{
  "n_layer": 14,
  "d_model": 256,
  "n_head": 4,
  "n_kv_head": 4,
  "head_dim": 64,
  "d_mlp": 1024,
  "vocab_size": 8014,
  "activation": "tanh_gelu",
  "norm": "layernorm",
  "norm_place": "pre",
  "norm_eps": 1e-05,
  "positions": "learned",
  "qk_norm": false,
  "attn_scale": 0.125,
  "bias": "all",
  "tie_embeddings": false,
  "parallel_block": false,
  "init": "uniform",
  "init_std_qkv": 0.0426,
  "init_std_o": 0.0,
  "init_std_up": 0.0426,
  "init_std_down": 0.0,
  "optimizer": "muon_variant",
  "lr": 0.00236,
  "lr_mult_qkv": 0.4,
  "lr_mult_o": 2.0,
  "lr_mult_up": 0.775,
  "lr_mult_down": 0.7,
  "beta1": 0.95,
  "lr_head": 0.00728,
  "grad_clip": 2.0,
  "warmup_steps": 200,
  "schedule": "wsd",
  "decay_fraction": 0.763,
  "decay_shape": "linear",
  "final_lr_fraction": 0.0,
  "batch_tokens": 32768,
  "seq_len": 512,
  "doc_mask": true,
  "train_tokens": 332000000,
  "steps": 10132,
  "dataset": "wikipedia_en"
}
MLP neurons of a small language model. Each row is named by its layer, matrix (up: input weights) and neuron, and shows model dimensions 0-127. Each number is 128 + 24 x the weight over its row's rms, rounded and kept within 0 to 255. Numbers have three digits each.
A block is one neuron, or neurons of one layer that tend to fire together. Before each block is what it responds to, as a language model described it from the Wikipedia text at the highest values.

Description: Clause-ending commas
L8.up126:115141122174136110083107114127093147057111121127167095135107173072133086132131135116140117115137171152129137182133156141151095116100124137100108120107129174155124122076121143104127148103158120113084109160117147168150137146145102099140101119132149119174120152122118138157139121138106092123141143103123146129092110125134146137129077110148074123111114118137105121123117099176117134119152
L8.up137:104107102173106140119122100118154143133090175103108139138141154135120104144120094116111124155139103113090121118123157144126116147154107122131194125075112101132134133117158119064133117115118096057094114102147166102149123164134077152094213154149111128161111162114101112131112142130138151162161161119108122107122079139126157111128117130111147132151123121090108089114115134155128116116130
L8.up147:112101173107142171111107127160140132093155137146153100122103115146124133126127130114155145072135124109164103170116105150131127105115085138146122143113119097116132194151182169138161094082117145169123108122114155152119157143137151112127114121149133102149130124115111118067145115128186092158114125120096155116089136131115139122125118163094119149101101150106144133131137129133157099177148
L8.up215:119153167113123147171113099102136122134075121138137153116111141096107145110155147114154145136145169112150107178101148117072134128133161111108147172133149131139103126111114115160087124131153121107099136079147106110114128082143117129093146124126149128114110082148125124122133118139138103124118126177124109112116114107121135121100138167127075108131152103100129124118126112153163178128098
L8.up217:117114119124120124139151152122111149158097153139128159137095160159141126134140172118127077159125100065143149126134162151147136162154098151099111124097084136133103131121150119106135080096132147110137083098160152124135132110141155100117186101141141086101137163122166163135082079138097133121153190137121105134105074155122149141093114117092131107156117122075135085155133107076125157140148
L8.up305:142094147111135126111168181154136113100134136134121104124136122116140167154104117134090072103100142075108137146186173135099123124106115132136114177072148135178136140162116152131130089149169085100105052104171131103144135147154099152112180108126157134118095163138130141154108083130148136142148115130119133137142118139073146171135092117077134138126142124119149155115107141127108113123108
L8.up366:106097151127130122112128146127102137128104134136125159141096091123125125113160144133139103143121138125170102110070074161070157119136144145091138131123115124133163086107138133166087103109110132128104125107120082133137160152087154133133128105061140097128094144118138097114114092073161137167138132130123155111102134088152166101130124115111129141129153147129095142114096118144130127077081
L8.up392:143132151105085116145088179126109110090140132126168098119114106111112118110152139089135112131131129116122102162133114122126097130145171096129166161140115112128112131100154117151146142182120121152109120150133117091120150132102110151158151115148141091134094086174129089104134118138172145131134109116125123085103033117141156102117129148183124148143174128131130149145138152156104108120123
L8.up447:166130144143104090087148165116110119136133135139142160127127120167149149131145136083138126139147164083152088141123084147132138113122128084123179148109091128114112118153131122136154128122148100119104144144079136137149123118143117127122124127182131098119107093126086097145159143165130069132174141167102167127113142165131133163132106131139104152116103105120133094119085148110118098136106
L8.up575:117116090151085120091100132115132130110113149147168111137136172169128081131128140154169136162152135100163127137116152138125138119104117123165159108124088127126131133111173123139117108165090106081174152116172096087122140127162133132158118135126100114087128113137121055107052154146127119131113126143110151098101147147142112129113114127085133138130118119154165153147138113162154110153110
L8.up625:112109109153142109131142164101146121078118165133177131075111121158167117067093114155150153162151155113142130129120114149133149143136108117143116134128075133145100134175127120125148135108102105123102092101137162164149121123133127140088096131103130102137131100143103135160135143118169150148132134096109117127109155153087174110118114142141149147103137121134169146099115119127031122135138
L8.up650:141102072135096151074115107115117157112144172185107100137123126134146126146141123089130082145121164138114149139137143168105148136100147144109169146134101148135122161080158101093126126113131093094104117130139121086118108178111079093073114104078171105135122168133099125096137125119178160120116153098124117137132119135130161069149128157178124144134119158110132136143133098138122106131144
L8.up742:113160134182138145116132143117134078144136140143124151116101141166181099155085144133128126143101123127068110142149148158099146094132138130152120099123141115123072124129118103142176130118094140111129120191143091084108140152134112142099142112104117115125086125115119181126111111120107142139154136119107116136122072133147124121152115120112129096127134142130145104129132126186136131137155
L8.up841:056154139148103129136145131121134147106130136155159150102053126135099091096103137130147154123120161107071136127140106084107100138108123094132112114135101146146142158171145166159114135110109074110109138122120165133158153183129118129146146143088119133139072107124087095129143121137145108135158099123110138116111139137125192132136111153130068088078101104137138101127120134156093111152118
L8.up1007:143156114172169079156098127083105144115131127163152143115125165127111125114107151120066133135065173131121135165127136125181138121126120091124157126079097103142117123121107101111091081149135160106118180106137082169149093155134124121133148098199122139091095116110131108124099133142110080126163144173114152161082134097125149106134152144092132135088137105116123130132139123131115101127144
L8.up1009:145138159101166067113105170134089107145111137117151136134121106157137144164144130136120147098095143138085105118130132159104111083135163107121123105145089139116148164154125138129113119151160145156067141147121140126133144184118102135120152115122095165100091103173145112120121119167122140145099103170117159120119131143159176066139139120143117120115115126087114108093080146147113134145130

Description: Clause-opening function words
L9.up182:153120145133112141141147139154143127110124110117149095116139139127119133143121150129143161127109123114129139140192124124128138154143180122121128098132119144102132150154134177126106103088144070115122144165132122119147112144136086141118124145134089085117124131153111145127128147094086111166129130158111104119137160088163108141184120159150103138140167140155109108114166142161146152147183
L9.up340:163119139142159115116120159134084156099118091107153147146125088099112133142098116165124126062101114113066147139135185113116134113144118148112169157118168108116104129129177083141166123115101102128109081097128181137140157137144139123120118185139152144109136114113123116132147121129122120152112084167112119112092106102150137114187132173125134140082083135181155093131123112153143131122181
L9.up477:135117047131125140116136117141110158125161069160117100164098117110126142062103131111134124085104099128143082080168133127115115076167172134091131138149148139110102168140159141089105106145165087144127112115128159141128145127119138123126149118186112107143104142140137116144186103171089130148134112165110147103142137140144121143100120137129159113130135137109122105157125127110142117127168
L9.up750:110118149143106107107158117153106156116118121120114128169127150113117161164069137136144128122107148143138130109129150178122079093129149139082150096170148100125089144155147197086142111163147111133114124121150164136152130140098113143136071133129154101124106096131145117115134121085103087151141139150120147138121141132135107127151138145143105125083116126116116107142165130122155060093165

Description: Mid-word name fragments
L9.up148:118107111125135152108134116129138104119098123163141119123140096132135118147137079091124123107132113165104131121130093147133120180090149140148165104138096145109085135109139141163133152122146151176115087133119173111135154139109136097151110093126125133148113124159122133148110085146164104124143120148122134112116096122145103152082130172124135060124135135132127082186147151161094146106148
L9.up202:126115164142156146118108102105068093164095128136138078089132106128189121139117121157121158140133147127162119114090097111157109162120153106115163119124109138110086131165095109162154129150122106133133133149140145111143162144130149092101144101167084111156142111099122108133135113133119119165141104183121100106085094135159127142116130110141143138149134156107149094153151144121095159129126
L9.up392:110156164127164143118145100116164114131123079126130144101147114103143129099119076091148106084115101113149167114148092155129167157123157087132118108120145144140100108141188184114139156143125109131111129119108126145139131183150116134103109146122102085128098164123103159127077124172151126100160147156174097133133106120076144135114108129122136126096096110119125135153122098090124142129117
L9.up492:111157150112111128115173170077132114122086133119117102138137129121136152132149114042188120132070147090162111115111125198186138136150133141151117136128157151091131080145110152108134132096092103136100066126122144134129100138129138152112114135135099148084177144130083144122090128132086099131163100169146153120091111122091143140134136127140124141128150146120157094113168117140109127133169

Description: Connective "as" after verbs
L8.up17:116132125152076145135099125126072111129134136149120131155142113122133112180096113166106108136096147120118165115134112141095165137121137150109108149158141143119157073136138171166147172139114139095141119125123155146122148150147105108126089162105123152124108124120142113106159138116097080155169128158131096150124078134147191070116154135130125140150109159130134129169162134087099058127153
L8.up42:106100126160119138122146121140129115165109150170158100096119119135096125116071092108090098148105130163116132171177155127120111102144126095161119153116127105120094115119121112148106097147112150149155135115157162162121125129172096200138127099159156156132100134156107091105152099186161108174154129147101138082104119141155115111130109132158139143131128135127120128125134181119145116139139
L8.up165:105107102157117130138104114134105091106097069098097127105097126115114118086080111135188081131086133144150121151143187145140175135127148141153126109174117126136147084129153132116140123088143147135150185122137127121079130130158128131130106147187119132097124127129103126134158142148131125180137140134156182152122170100135148111150122118095134161107146117142154081146168127094161117097153
L8.up216:112103130164191065111114130169118089170147068107097148138115148158127117114115170134125106135131096138094102122113094132162166106139136162104146124163139135146125133098154169156138139110124096131122139152154137120137142113140124117100172143128094090145092101109110146104167125151155111128115151131145144154112140099125138115143095105149121132116118143101173118141162118082157122154154
L8.up258:128106128122159125125102144116110103136141147094129114150155101162132125119118136151146164106139127154112152124147167131174159100118157139116121169177125102140146105145158120087158158116101099114111104098146135147146140137092144135117151164079134073150119070092143132114137112173149135127126140132127141155134117118123156130124102127160150152100097131110149066127152121159138122104123
L8.up269:135124130128119116106100133109117147109138081132095154100132125122091083111103117128141143131163141097139119136129149176124149136144149117089163132171129163077164159128142156115161133173100131119076131177141149139112115171160129112148110111180146143121153139112135119113137100116129124127170130161125144099128169111114159106125128135189142122120087107132129116157178168113142105120163
L8.up274:148116118136097132115123103151155135110041104074124104131124102098140111116135146151148164150059129156164120100141137138113123101139175085127166145135093119107129104151156131117167087148126121127143165130148115155180156124137130114115132121118124156132145087134154116136123104113115108119141140134107159132110117148155111142165116136120127110108100137090125130097135118123120143113164
L8.up349:159116130107122194166143082120175146136092155154102128111147124101136136138137121133126128114152161122122135157113148112121113155136133075164167112108116144090162138141119158140072111152136138115131153085128106145170141115126106087094147116145124113156078121124126114124169117144096130205149078182087127123128121120113128132092134104138078111134183163155153116079087106130086124132163
L8.up431:105140132153113136108082093097060153103135113119155100118114137091126167103103099122143143131126089163157122119152117105132161167128093103162098134132160114134084102130066105120141134132127112127155143109137095139127151160146165113085149147161148129113096141143107144112134112139139153183135128164091189157163109134159143137164085124132082102123126111133140118127148110170098155150138
L8.up542:110133127141099151138128106136112097188115125150101145132159136113101144151119125093124121095168176103128125094173154134170145104103083122150136157131146097153110118136167131162141114101124119171133144126102175134145164140099143118090094118106093122075103152127124164118092127077134120151139143131031133184154143129108126151130098157092131115095109132134157128117094167124153135094160
L8.up578:145125144170146109112114148087118125097156083113141122127143085148079097103123090115140125121126160151116112140122118174075132110134132148125117154146101121128150156154141134110188110116141165118111133118134147162118110132138146080139123145087134122151120173138139139132168093137101108104163118137091153160114160122118091158110140091172099144111131135133109126124155108124120109138125
L8.up635:154119140092182120113095145133134094154139138138104108167112111107112146112070159137122117158128104093106100149134115108099156120120132171126151139188123124084120109141136102116146146156141112114103112129113099116177114152146154086124129121178127111118135154116132132144105118126103130139140092154129148177107155110152147122140138134135107140112068109115129171123141114132101101140129
L8.up879:130141104125152120086171125164138135095158115136094163123140138135153128135103135116146114158095163133134179124120130110132133099100111075110085129115113130130163152132104176179135136104191107119137111126123127132134126168142162121087141152117160130169116111115162141122115162156133173125130170107102150143106141099133124116143078116138091141109121165147118121097125072137091153112134
L8.up885:136144115099167140142098129179133126114142147147139100165135110121138116110128117136174120136132134150146107114067097098174162151163197123116129159078134151119082122140102091132104165177091131115086151137099117095100112088131139128109138149115171119132105103146139104072159136100097133092144137109105123171116143114108125140123162156123115090160163161134131085155152135132145119114147
L8.up921:176149181149154173155118156139094167084133112140112141147142152176085163129116136131154135139136131121116129108129120078112125118122110155159138099126109151143130077141113120161132080081174135109098127137079124173110112123130113153096125149109148112088099094135086079143145100122178145186131098149115149128142093150145139159124123110134138131153116139179110154079130136141121130133141
L8.up953:142094127116134162134092093140162127180145158156134162127166157161179139145126158118136097101107151105156141146106144113098123145133144096125107127082154124130133113125107137129131162160106069140145131112145134103151106103090100129144128125129127129124118179147102094116103132134140112164099115136137118127148169139146176126115131177106101071123149142116085070127176156103156128103146

Description: Clause-linking conjunctions
L7.up641:135102124142144161107144123178117115113142133187092097115153142117125125125099074088132138117110169158145134130118137153111153118169151112148114097125142130092133124120174118128148122126146105112150115144132111079179148154135122063090150132162124135172098123113109135099141144127158060189131120136123161161161124117116139100121101139140117153137108102112192141115148082124139116108148

Description: Clause-ending comma
L7.up829:140129147098128086136109113144121147133107139175131111087155176123148181126139136141114121089077188095115150158113184105093137123168132125125147115132115140138121108154141140129151163144149103093120103096125123150135139167111121153099146089114119138134083109110091107109103140123143090132129133144126115109116128123157116114112140156111122164131157124076109167126118132120160128149100

Description: Clause-ending commas
L9.up361:108141135167099146099143155126150123128126150146133132106143143166132139176159093111096095146121122110126125162182120143141096101153106077111108126077065131121121108077110131123156116114170128119122126135108131110164140179111128155069163139142083148119105117114112146121121116142142122121123105094091150098113162110135191162123174098112123139121134138153096128149140169128136123139126
L9.up421:131137109156092135110107140142159141097127117114126168140131118145157158123123155119171119171147124138113060144126114132122082121132101120128107097166119152145162104079105190141117154101151112100083170085139113128123127169140100135114138071120150151130128102116152125131100134130105100138155160153090180109124144110139134150128157121108108127131091121112123107121138119126116118149137
L9.up433:086132141162112138132110153154126121127123152121138155122129152138111095113138152124119111103125153118099177092138154131142142116131115123126154105116062133175123162125120115105124152145091165079090130115124114127106129167110131160146131131103140129094065161153107127132127097107114115144114089132148136119122102138143183120106143169102099137089154103129142091117120116132105098141146
L9.up469:070130088181097147146112138105111124147116135138159127131157087146149133127103085156113076133113139138122106150126127132143111125153098123113153113144115090144149141131156147170131151098156115115143120135132077156135162140112137112090135127119149157135164120163099155095128117121143123123176104129073137149142133135149120134148108114161118133153106131149091145159125129121103144149117

Description: Mid-word name fragments
L8.up54:098156158169114099134164078116117103119139161126131086135176121098119138114138074110113185115150171135120153105136140131145101170137140175113112130135105149182104106146107117160120124134120151142129077102123130132089150122149135111155132117061135144107142113143172145128115145111133151096159165161133138101151099113150101085151099088138119161132117135122133145126108122143135152139145
L8.up91:119099140140141135147146106066130146122133102147150105140125113113149099126129090151070124127097150134135169137104120062153119155078098144122105088117122148133078140080101127133128128144108094140162141110119096142154164197117148084092121150115178100115126079096123094157162154176169092144178151161116122132110136124150157115079120136168138129119153134115111131145130116149142165132118
L8.up193:191124133136140126148116154105153067099108122162163117126142133129130128114139106150120119122102088139130137108103135132106131119144133107117127103148104159161099133092130116157101149139116129137168145104140132187150156137116130118160135164109106101143105134164093135104169152158128127095179102137140079150115138113113155091139135134108124112117105137143112163084134122138169082121138
L8.up205:148120157153067112074140141149132090148181153130121090129151147155142102126134120152126081158125162126122131118134107112128127175081109131151136133146103110139145125105163106100109108153172124136116101122152144125106122149189104101123119107110118137155125142125158125126110117064120152148149137106119142125136085107147122117100115161186101150143117098173082114124143163160116104141132
L8.up330:123161138163163076126112139122147122099093080189181128084132158136127104135112128113135145134162162092145106117113142125162107145117109172174103145143143152123098151170128127174120170115137122147080119135103105128123082087134099153110126121148095153126144139134137064082153110135149139116153097135118116172110160119122086107099111170129125132088153087125110124132106101140135123143124
L8.up400:133127146119113079110131157089176114112125184143115114169135143105115123129128140131082141079088142126120147104123173092143121140082136097114176125126137135143103143112102149135156160171177096110162105121136114114113158100176099138150169126129127145116112147118100122142160091103122136148157150140118116139144121089143122102092135116145101139186091137097152123156120125135110074125115
L8.up508:067119149130114113079090138131128099148126118096116111091113063081166132103142115122124083104161135119107148133096095122156110091139119098125140129128097108065105121154130160142136134131140104142149099104136157186156136133112156133120106124078165155115155169136081179123127119145091129127185113163132122105165125122131133116111137138124094092139107148098117117129094134093135119151128
L8.up536:091185109100127110121071076108129137145136099135122099114164129088154105159114133142089133101112114092157121106143136145155144108093150130160081147115112130135152145105159096093191152142150098140071129140142124139127148143095146133116123128090137126122148115153115175118134163109112156089131103144149180114118130155080112113113102137120042090162110131160142140119133173139106151182130
L8.up607:132145145172111106115140102078122120147102126118146126115135151121135133145104122128137101131128171112113130135133096059148142098139119131124118124145118119137091127164134080145132162101139137116126123123170102173170130118111109084107161165113117080119099135133091141108149154102095110091138087134098163131125124112145101148117178171165169109122094170110098142112157132154126142154119
L8.up657:140117116108149095158125102117113145138110145123141137131111119110129092139119107095142130103097145114122136125131167116134137123052110161183120105165150151136143149129115172119126136137132158133121094118128192101140106127130096110127128097119136108122155160139125114118124169138131131181137112113144147104095119144159072131133165177178082110156110155092129155124117144129093107098109
L8.up709:138168127127109131089126168102117120123131166141116107127124146080125131112133144127164123123105126127131114123154105141113120171096164122130128147160140105136136137160115153142165147093101154148157095142123093145136091114130115127130182122110140114077105138127121118135132131096137106095141140134126155142169094136152119143132104132120157145144149138137088182127164109129143143090108
L8.up710:106133129123119058116147129094149117110170161168130132174132082160138138155129148145104131088145134129135163138110155144133142124117137157189154113103132150123120117150143135138105140136126130099119118135117138110120093139093145128106103141134112113160124130127168170108107128089104122153169125102139136122130157145120125132103123139161147095125126089122157147146187135158129114135114
L8.up718:117150112103099140108080121146109133094112114121121108125106097133155151107141149157119118137129118122106113099134130105149111125137137121140152121112118176086119109118106120143166106111130147146125121119081134155167182162085111148120176141121111111114156160156104136161125088153104085126171138167122137112126110133137098079112173128116140092134094124083189130187159153092108140132141
L8.up825:128127146104113111140091130134155111158128132085123074063090120128121135143137104092170115130115148178125114097065128099133135103165127194108156079125140124155142161151139165130133158143114175127167128112152117128137182115118135109141131109152156138131123135114120144128118138098112112139128100119114136110091156111130132136105097123113130139079138082146104141109110155138134144143147
L8.up894:128080137137128170150117145108166135162111130096171119121161129189139138073107117128134118055134158126134080073160110133109155156106112175150151127091120117142137186112124143124118174156130136091144116135193100132146125142129126120108130091175110084131114112146118116111107096117113088127107142112124141163095135148122129138146128106133102122085144145116122156118157131109142117159170
L8.up1017:085146139121120098126098115147187133108094131186150109118133127076127115115196131140157164112155133139155138109096119125142117129134073125180124150106104145121128141155126140163126144111084146126125102127067149153136130112137116133128125086124114095102178155176096128140125095111117116103146131136119153141145137118118096138120130118138094064134118141108141142157126149162180119105103

Description: Table row line breaks
L8.up16:129115132112132107090116145172127109139149152165166134082142106122113142134090083146115143096143116133144182072129142130098138092101147172087184174157144147103145141113161127166119150102134101116149142155130144091162116122125102141153137141146083128090160152121086148137115096106124102101126088100150096183124125136151113116146106103155094128142116142099172140161136136128137085140143
L8.up219:063094143102094091114122129100126096119153146123125100103116100117134147124112126109080118110133118146096124085154145163136138127142112160132142126152137125121143129120081126147161147112132113154149142152146162137133136102146121131143132094099132139094178144161076127088128132144130137133107091139098113151069152145135134125070128153096121095128149190137144154162151156095095103154105
L8.up281:160149104141150128133129147134102136139133152091149178127122127164119129116156105143116144138138170103167163160099088146130101138131121127140132104126109130121148088144136131137119087111160130140145138126128125113168124141106140115102141116146167145087114127096080085125133107160143108152175124104096105163092110173129103146167141138160089097088144119145207114182104181158129177100120
L8.up310:129147105101127118154101123129108143121095103100146107182153137115099177146138094131117145150164091104122117090114104121093116102070095163138104137187150119124152149123149125158119124153132152127189126148139113137125136131092078142143150123099129151130143116116142069110122121136118144108170133126170169138160111131125098092144123113119118148125147078165134156137118121154135172134107
L8.up381:129198097154126107116101151148110139158102097173127098162184096153146147139140143143135138134123134086146091114121160118144107106114132141128126131124128138132116126141104087143125130136131102132159174128153109084123146150100089147086178143133135133170143107138119114131160130054131113151163112131097140118115079148125143122066119088086120094169136116154131133148164129118159156129062
L8.up448:158155127113121131117149139143119133144112159145122131110118108117112126144120083151132110126117170168161148087144100127135131119118122135157145143138123175114135130133148105166134155086146106182126134134121141139145141111135123089173194157105137094100160160120140131127114098146099129176150116115131124105114127128146146140112107120086123117140144090136115104143139087190123086132128
L8.up480:104160105124138127184133148138147160136140131123127149118148123099146107175132136128096130107133132131124103124123130167127110109109122147129156118123111127099096110114174123136139164120111192131087177138145126148166087161117064126102141162148118159146118104097129113110151101115110132126139112160122137107065079139124119105097123121150125098140160171149135108155131130159139129115134
L8.up620:118149129174152129156128093140106136130147124127141182159132149128125150179150102074120106156123081148118119088122128110114152122130102127128137084154111132131123140122163108107138118149090121132094118113121132140148117124116106109146178113115111136150140098121139126129151142124106121149095126132154117151101106164149172137076172118116117134139126106106131139138116161155122119140138
L8.up649:163148155164116121129134127152110142129175116125162105123110139148120178134127147109107092125154153139134111106177106122121157123138110115102169138117136149133111114142129152151104137123055111119117101134129125120124094135143126155113144114104125126124158143128109106115130173166168119121142106122105109148148190132098123152088118093103103095137174123119127101070123141135119173160087
L8.up700:142120111121158136146060139156107124158164184130120121135101143127091153174145162124165147170145149135122138129138066134146120138086116133124121117135122123150139118138115146130124122133105148096120143126112145126116148135106083117108166081163096075155105132101115128103093117154135144134154118132115174147126115121120138098111103154135146078107119077154145124090168105098126151147119
L8.up714:127166159144126127121113099136092129144128145136138113135134102138110128195138078145097100083163126100119145136091122134131130129115158129090101101147139107104086176170091092157120133086144148139132153144123129144162126143149153164151102082136127123114149100125096116136155137101101133134139125114091148131152099144147163119158112126122088136117136142072149124127102126165135128137172
L8.up817:105150147168091147119110099091135175123137127148132176125153112104140149120147154125115072120183110158145148116156118110128127143096116124159121120143163111116121167163138170176178146097118124113145102136143160152169105156126098137109137129082148134103104108146139156119127137173108133151101129118140102134124094119096119120131129175145099099147115148104131108137115118126136153149114
L8.up824:115153139101089102167114131122118147120142167164167122160121110192109128121120110132163101141115152097113118141128051092116092136103111122169143114120134111122172077149145136138091148162129098129124152133125104123126077152132126100179151151188132142118128124138114131080142057145134084144132094148151154127171135149114115149108127154160121135134136111151139152126135123142143124133148
L8.up983:097150146139136103137152160131095144125139102158145158133133128148091141086125066114089108101119151158147133146140145150158105139141140143121112116142134151123169093143085116157094152106157140152150127185164089124114146150132102105118097119123143094111148095124083099114148140124080125141136122127086117132155109147159119117100087144091196109157158073165151128110118152184122141100098
L8.up989:103145129130151132134131153122125094134165150125170175121135110146109157167134103134153134135101154128131099128138077137075126126168129173074120103129146100122140097151185093113147134104114158133125163125125083145135120149164129105126130100115119121141094106085124108076118165108107172151141134140106166126131115119135143137142109142163149149122147127104171119096120083186115159129085
L8.up1006:160131130153128148097137106163135126146119153106126145139101170158117140137131127160164134132124125143098163136115124134138094141104124135093141106144150186095139082071108085122112127105165094169148130136145137132141137169129129110165138102151085125110121129142103103106166115129112132147142146118112136125102108128057114093171134135142168077098126099141120119104123145125128130160097

Description: Row and line ends
L7.up390:103116105129106099189142123148105158115147098132167120132165135151102128155125058120110092134129174114147174092147120167145127143110128164133122125185119157148135124159107108157111152112155101113123178182120136126128138177120076142139117145120133139136171134119098127140145109163128151178102143140125121108147136110101110082146106132121100105142109074181178167126095133147149150117133

Description: Non-English name fragments
L7.up409:093142160117163084101117130109101101096134118093077155102127078151141128094182074144119137129125124114140102093115152123141157115147125134115119121092147115135123146151178151108133103136103105137155071118134147115136121139115140115130099108128157128143141124095131152140134137123101094134099159145135134125105126108151128107135105169122107149151141098125089114140158109089123119159121